Weights of a small GPT-style language model, trained from scratch on English Wikipedia: width 512.
MLP neurons of a small language model. Each row is named by its layer, matrix (gate and up: input weights; down: output weights) and neuron, and shows model dimensions 48-303. Each number is 500 + 40 x the weight over its row's rms, rounded and kept within 0 to 999. Numbers have three digits each. A neuron's up and down rows have the sign that makes its largest values positive.
After each neuron's rows, "fires after" lists the tokens most often just before its 100 highest values on Wikipedia text that the model never trained on; "fires before" lists the tokens most often just after its 100 highest values on Wikipedia text that the model never trained on. A number after a token or word is its count.

L5.gate1239:491495542453472525448530558482477445517533507467506488509520469523516411491465487494547493455505537530509444537537538405668526483542473504524520461422489402443495531482516522486514529486510508505452464539492532469427560504522509524495485510533520539466538478489469505548523481515466481445583426493495518532474494546482476497536492480494509512447505538538562526447541512463450451538503476458440451502472585423479493472472469531481492500438439539400510495530530489513584493506573407516507515497516512467517491531503516493539570498478525498443478434519503564469507507509468492526510517488462612527465534536423476442503564489523499489519542454500569531570474537528504508507494447509419494518514455585570568464455488530440518470433547566405421489477534500505511508472460486
L5.up1239:499427453555534599489499468487489476501460519573440507467486609458481458485474493532506399489495431496550596501508459496518502483548476506507476565457488447475453422491545496483505562409487501524485501533529511542549494521479497504493397457477527578545464433473531528537532396577458471509518441469498537505429503453467521552466515522498545460541626457527488514518526552498471546539503482514442414476439554460499508501451531509436578591513516544457548404522475475453442439508529474452469489520487501490419518461489479496545483452508458467570517480528534542522440515526553535513548487516493549444480495576473513510532464557459503493541555541492486496449488570447515459456497473503445494386444457505488515481540461531497500445512537460492525512463443561465524517607459511
L5.down1239:484491544526503616459528557524523501507512468474481534440475534502525530436492527537497538463534442604499460565516554476553528519501515480522526414470554528475545524471531458506485471432477462485556441476440587493448485436550470511447483510579547523529400411553538486498531548508510507542492476458479523463556492570552500439452331527495517539479500534469503533497446497528466532438534530497505575504487503531460416482581591448532505485576476488486527574447476605547494519448519363570515507497571505509479505525496482547530564569509464441459481458530500410511487455464460512586469459497463523523413459488451522479530515535511490533495522531490514513524495497517421490523487532505434531432515542484491506516479445514460526547448446510512448514517499484475484558501484512
fires after: "\n" 23, "|" 21, " (" 10, " (2021" 5, "–19" 4
fires before: " |" 26, "." 12, ":" 12, ")" 6, " July" 5, " December" 4

L5.gate1132:538455508459506468482532415474536528567496503444511484587577494532511487489491469510557521460507512568499471504559454415522426466525463539501517554481515542476487433513472510570588462457504540475516568488482460434521508421475459507487566552508549498488533454501565511513413450473507544546518541515508461509526544541499568508490490486515525495514488493430492495432485446485455509520452503467494483493538539549426463497436507445526458469470528502444533545533476492489555447481456476541422453564485551575546472499511531529459526431519502488507481549450479506501456505480444430528531461534520487512540548516549475576543532509565486525442517514554486526532442474489528522473496478499546469546506497478635417456522464457450498462467456528477555468460522558521462452518544407
L5.up1132:510508531495499485490490520500481527600478503467502494483544548485477497460491478457489557508409461550547577478408480437484437433524464411529509496448468558448483462405560503566542467544493497438587568475477439509525482431443507423522566531520499501517485494466501489501527550575461431538510496488513521519485506447470544604506501520522546583484538452446483494514517415552545472477433444477450469500454482561568544501467435467496493518522492527462462470474476537507451502543444467487499511564506445466480517538534580573463490494510456469536524454482500482496517495492495555501563438549498531500458518440550483515505540454498482524514511535466475549429537479527501466478482498512529487522522483513426465443459514543486443498553577522510559516478482491537472492528506556
L5.down1132:505396478551481587496503539477481529485534486547465519455557544446533423561504488505583532439511546487526464557552498472467512542515491561519535517500564440543518481510538545515421542520570478555574521554529516496446546603510498470457532485477498464481505534550555586520481479463537438476493478478499495503554460494489476518532529547451471417436493408511550500502479491429492486478457550487515525548538490546534505539505477514510500421507501486559548490536498503453521505438493508474533441520560498444566460450477491404485458542423503486546531457501545508478492483538510512448521442482524485499501512519558514520487445423551562442456542487470483527508453499486452480505446455517499499497512530572495579495491485510559495452456482535438461457511467452465530482420501512
fires after: " |" 42, "'" 8
fires before: " |" 46, " Got" 8

L3.gate754:505560520488512443435473508471461465494513535455519478519514464454513454450479459460491525610483496530528531475475469435485495474461583476511461524507486564491454602548558464504580470485484473572552502416531461506505469547502449470498449473555541477503539508531484550484513515471506514459545443526605561467480521560563534444551465455540538485547439498487530506467445508430473501475449540479489545505459510517495481482490471512476523454444448521471437449530449494481541513558572451508525490501502581522498560489468472452520527501500594480560508622485532480461529492503501472424461513468485512588518543459504553435486557498520448413530422490492564481518518525530414466529460452447496450501588499584550539515502549510446502498523479530539405549475554465513400503574488482
L3.up754:444494494562521463435500512488475419533454497487491431490541452487554456473452495494469543558448469495491498463474506477502492564418574488523454582488495595477457534469542588437487478493490499482513423559533546497533451471516470512563473476490462503453546526420506501455501514477481507504551505467488556493495521534526507440535467420542492519548522566461471452528468452464526448425520431456503450489481490545491503518491479552449509492531502501479555515493520525500513514489502461460560492482472511489477551442527496516565497520534618551513502543481567484531525445462495538497406536495464551528497485523491509525553563471482443531605502555517552469530502468501448535566403553457532490469534515476479518460561489479407537547542510501511458527483514526580463412538480461
L3.down754:568507524502444522542523498445484462483518553530576483474479483528529502547509568518465454486474519569535510501553493555429519547512456574462525512560464523535519386490452535455480459519511451493508491544524514470536574473496498463503517418519496535458484511553498440468460475546548567496456512568496490456510438492530548565517667498467449520481521465417498450515547554477501505530529502468580453508489556493512476435508439499544493485559488484425489520491521498486555549514494480477586459534491548540453486462476453550432517439494531468457558558480505485540515424503490459514498469502538499512457502519456484442473503516481469459505494507510437573514510491511459581548459520479521505538497533462485528503473532556542583498496477521498478491486505463484477502554498536
fires after: " |" 68, " L" 6, " W" 4
fires before: " |" 63, "–" 6, "\n" 5, "'" 4

L3.gate360:546480509509439527490467512517531536482471565504396585528522594554514444508560422588583428507430555553569474485483532512533448523482480557552464417454489490491556443500560504553504542515515464521532490456523493536486495535546514603451433492524538496534498495506502522482513576538486492522541471453522556511531565506490561465463466532501475428506478487419469458490588502513432560465518432444483485443461511451573483489500541511589535495488469579524472473629434487473543557561452501441605490445502486451542523528440516474508516435522464457512513493502462441446518510397508501503466484541501482502512508518505512511462502465496506501526550524467510413504530547585487512486458498481483497563524483528584479470507522524446431405570518477514465530560486501494473488496506476
L3.up360:473530470485472409444484571473492531475478496484458532561501469396508449533476510542506461501569437556513547426532507483486480518512572429426474508492545491427466549466460454531503568528512463514533461505538487479480464478468479499490569493531503529523516485499511437474476558517490554540575491477528528412477508543477488468468536458552532523561546466561485515435482519477506476481508540419533498481537463504423502538546549459528523536468457448534510508538530532492519461473543498531476545518456495448525502502544436623519538566482475498453474515498498523464501458477455530527467487519471425557496568526540451495437511494553506574579420522415527425556474526455533527567472462556462442430485520468466565510498529443451508517520520517491472489514486477495411461483489491
L3.down360:529455464522493529449525466360472566551496553528452515477556483458488505511495504436505482493508481445506395507458467523528518434455470425491446543443545509528595443517381429516487437513519498490530475502516520500486460487572507459578538569506506513543454494549431497493495534547495502481515449511471512470478525546426504610523523490524571502498560464510545464530410445554479504518448524439484542559445511566566484512493588452551499527538478535524558482495474496562490472443431521481506535440471487501525467517415478528501535522522523531469477502539527499575500495508564582481463518497504509566475390544459511520555512460466513452525519533458485509535557552516525509535579518529444462576484468536528545516501488558474483530542509556461482460433564551531547452521475478
fires after: "|" 62, "-" 14
fires before: " |" 61, " (" 8, ":" 7, "-" 5

L3.gate185:497537500462470450517474488514457415559476574451569448476535505444506462518497443488522469542560453479561460482473485428496473539507502450516471512554464450484471519466478495525575574496462462557483449500501558441529520495528503479548467463535473476484478502528458559498537382524519523468541448522522480504525451466524544487519523527457452486505439475484517421513499514451425463471460527466511557502499478543447499472548466535517537495512433499489516486500507487437515558589539495547494516468518503514490542492599472550523526479472526524548553451536519550452521540511488503488528514504453623507499528594532508490517521524571455532539447425516567549456515510533450529466577469452522490556540545494555531433493553465439502515533459501464443489472532449480484533527552519
L3.up185:513495509521513543477562459517469444515507458498490451509501437495517487512565556524517503496459439493511592470577540534473554560453477466477545464488408540520501491544503412435489507440544460497483518495494559450538574486482483556506520480464429459451522570523519497505554425559485551502626455523488478470489489613500552475456476456416560482548521550477478500552491526514473568490479528508445474469423508496523504560500535460507592450495461530499498466512507481484572566571542520528531586474537508499502479454494525498519413479448496551478512513534547491436531528476515538550428510543527529500439484514502483524432472565488425512596444517433496532453507475551438492500513555469465475457492477526532493488467523489504502492520482542515438469551432450538544537434481492
L3.down185:550569527515479508522541494424478461468524558523531487513470471493513586487476504504529553498474536517540444557509497556361496487560537527453569479458560453537504490529486505482515415505491481595514461517455559473576550553544440506525522516465474486499547494539505452531517569422491518545505557633492473450576482502499516621474655498544525490515520485559550516514481501460534530522463471497550531481580497455489561486526475471502535415441518491524573516398521445463526493472417476447529525571544563504539532439416454511523444528511490526551536461482562467491520511534473507534504466560511522523515506546472491417500469463528557483490495534486503441532547504443516516490517470490412519511480538523507543506497425496478454505460522499481520511517470458487514519466498454
fires after: " |" 40, " (" 9, " [" 8, "," 6, " L" 4
fires before: " |" 29, "'" 22, "." 7, "–" 5, "th" 4

L3.gate272:482529528503501508530512467486482450528395502534588546535554474484547499371613476543448499533528561510461502432461536454532523496531498600505539540431521439427453522579565411489490530508507468487538463413475458527547511487497526551533539536585534457593508473499485451522493505528497450528448514497547468499462553461491443481531444550484468499459454483494501435475471429530522474456410426523517485590498524586455546525547482423471465438491429519542554538513473454506448575553514524520514532487529554453521569502520519504523520585438521557566555482477500488526493479513406460499507530440525438480429453475522507516434537535536476469520543463468534515447475506527473477491475432517521466539488565489548438536482533476540459488544538458496470449461553506545439560507493492
L3.up272:465554513520504437451500425555485516530455500481507441540573501424541521471506460476514586535499430489473409452426509508516469535454466485497540560440511507487417468494462500522508603393506586468513461551510513484514444524541485506545482535514483466576515530517480489526479459577541499507491500528532517502541513498429534506526510535476501557500438495480472419467485518514407506480498553521517488487522508534482517467458461406469428467500490599441511447462511461391453492536499477486535456440493484502492538489481528616497569460524520522419410507537477450454521557530527480499571518464529456508471557562475533439486466508458430485499483466489559550465506513499501427527510514435500442436582474564535492497454532494445541481481465522482460561484489486410477473522567486
L3.down272:549519485506566530517545480507558474487571417456521523461455455500449485564536586508474446514504408497624594462514455563507514459539557565491534504483500446517487567538526543461449422573489407516509448465471495494515524504485483468503493453509423520359565460482557508503476530512502455512487501531492449436517543540515447551431540481366487561441608512508526466519498477475515522512553445474580493472455500480513518505527527475537524543521431473432455560493459471527493502476461430510552458533483530502506513464510516506505391526541492426528457474536533479496523504545544437562524521603449555540465467446495477506489505448542492539562519504484463485481491530545478582476473495451502483450480476436530511488518430475493452463547590451566508504454476560472505430448462479
fires after: " |" 70
fires before: " |" 51, "." 5, "'" 4

L3.gate371:528564576546462596505462539536579494506484493485452445536499434579497488475566554443448553620514492552459551479553514484437578488514497491490512497498518520475422502450547426585500503523489473476480500564509530523494444461426584497526545525502534471447544462507532507516508494496511520521570494507458468478563476498512528469439434524511447464476404525426460452426498467451460489463504500433484497538443553559529411524491503532523500480525512501415478484519499472451469481475560542512519510474460452537584498490526549475548456524543522458509489580447517538513444425478473398456482562530483584482470491519424549531467575466532507498556558421482469532500517480563496563469501487546509510453431498503523488456484511462494531451510405509478557466522486443475435482473448433
L3.up371:563521529491564509508495525487451488502490510483445450546490445529535553505523559518555545494480524483461504541555507443544501523484598498490495475381535498478440537548484465519520544492435517474503450564549535511540461497517484504532479512499569429554543505523513446534563479507447447512543531535469415396541483486426477448436425553552534471566486558395461458454576519492423444472542515552548502492516526510477524509474498523485469427480491427488488516506523475500444559532559421551478547532570537556497534478491544506518503518453502442499458534539550572482559421616572490496444537504542480552509525565467505508442538443478514490520562474500492554556541545553476513477441437509495490461456543453560493456465511464461502505478434450548497458483457481513380491478474530
L3.down371:541522537559471471517537513508545539471556518443546487473453518472461599510502514524542442548563481565508412574528465550468455542554542526500546455527470424518496558485469521419552429481436470484549541464473537494515639492542447517546495475461497471496500485494468462466458495522511429503478520549492536423484524536468553649500614453452538483528491495579546511483440523540509488508503476486537489502519477505569552452488592409560549470467516526453522505402466489426496511537481555486470455515455563495474559521424486567508538576471466481472487555481469484548527550451550492498495494527520446531507588520532523480481477526454511525504426525572522490493504498482543427536497507464488551491508522504453531535506496496557358502538541453493529493495567502486597546517593531
fires after: " |" 52, " United" 18
fires before: " |" 61

L3.gate927:518477479521476483496509535502546499498474530482500474419452547420533440472511454470485566470456472540477545468388590454533427435516484543486458520448577484543443460485509447534485553509526516524471547517561395460503485441430483398464516443519471456465469473385528568439498463555517481524480471448558486521518486533555509463512497515496506525535530414482603467501466402435463451506462553474503535570478547528495512539541551514460480473495496452542462461433401489524519497502521513411509511534532527522479493447492478481550480485493465502465507411480588557465514517421446546515486486519488501504516518499492560446455542513519486486474497486467465501459486534550495480489455526483500519507478428535567540520519515530523465450537478572451502450458512466568496488563534505
L3.up927:522484446474420456543435469473510516490445515478494475501511479481562510510513517442493467521481529524419506441528473506419460545496504502533536500531509513469543550534423456443560465518498474542436569488536462496492467484453531566490509413486536504506507523559440488494430495502447491500532478482485556569498556561480519514585441495483459448526438523444454481449401560395421510484492519509528552515500547497493495591460489572422509442536451522490563513503512542441543474517419484447505544554443532430517489526397501554474419503528514547513533506462556518518533541569392434432498494507511460518449478503532526506480523469516538532478465557490465536468536464459469506528481514433486570506523496514578478460458438516480551495544528543499513417499477457482533514461512509
L3.down927:526520511508570480541524538449462533521468536479539500490552470456539539530495502501479462490471562544514473533475497484538512503491548514482427487531478459514420517538549495545537521458494558533490459515505472498511539514501493429516509518479484560493494498567496493456567491514546514552570486445464471471564454429495627564459615470484527474505528552549457496600522472506485474474425517426527502556530466511556518434504568482532433578462525463480410447453503473505487470473588495517548495500550487512465512446511444466512574448472448467510536486470512504497495404494472565546484503513498463438519518429493467465522471524493473404528591455502510485498499432565486479514499583546524425492496510591500528521519511478494467511492462609466458544475450461515510527499534522
fires after: " |" 48, " " 12, " (" 5, "," 4
fires before: " |" 51, "'" 6

L3.gate140:482476525433509493506538465509540500526494464504485549474539547470501511508468500518529563515523501504477490499550498491525509525474409441549531531483524520540478442476531489525604491462499421507513454573462417489544548545582508511416461443553528446471421449484585551495457446498546477562513451549582518507515485453510519443519467548512482539565435408547485506472527440517527469451468502516450482498441535503533500578432502517523527599441473491520504458455561591452492506537531503559495512510524571555547551563489515513538520520501497517515550494436514495425457532566512580505464533518519474506458523503485480508500463475559557509568458500525503511519566546494496531465500449481482510388564487537504542507464490493428500465511522478488506534522561524470482546516491600
L3.up140:451529485559434451517514512548489580529527486418490444460465552503444467455491481487471560500413447621476489587485500536545519489494436495546548493480556485385512522479532454510496483550487422525461461490453427503471499451488486451434534499489454488535463477426556580502476524513509526563522492561489544506544547439520554500453503477538519520538503505473469427580522562418554468484449557498455493441546472571512512517519565507569480527636514438435454431469489490501505468450557505487510533457493516471503502482483538433482478483491476498507511508498577486471515514536537418473382537520496500518492483471484467468445532511479535498445491496496483525466515517566480535480481493474519491426418493496454559464526496457545517496568433512468456493483468458478512550448554527
L3.down140:425528545480476537476531484516460538516527535513429466556472525503487536533453525567553512604537493492433503510526511464437448491508488460473492430507542492568486538444512500558528489441472467487506470568419524457548481499537536536446547503508475507431439513519450387543492501461535506448498402567465579492448568482460471482488455499493515455535484459467509519517487496524518506534551533481452559606415496537546540479425540454533473474538508531497473502468516523458542503527440527496497472557541537511509498558483498400545499545545510575529543483547524518457482499508530595539501547487491485482429466511546507493547410485542542549483491554488508480557482502460477486501538432461498512496537518474482462512444448569584498518551512574436534464570496489492496512516525580
fires after: " |" 48, "," 5, "|" 5
fires before: " |" 46, "et" 5, "s" 5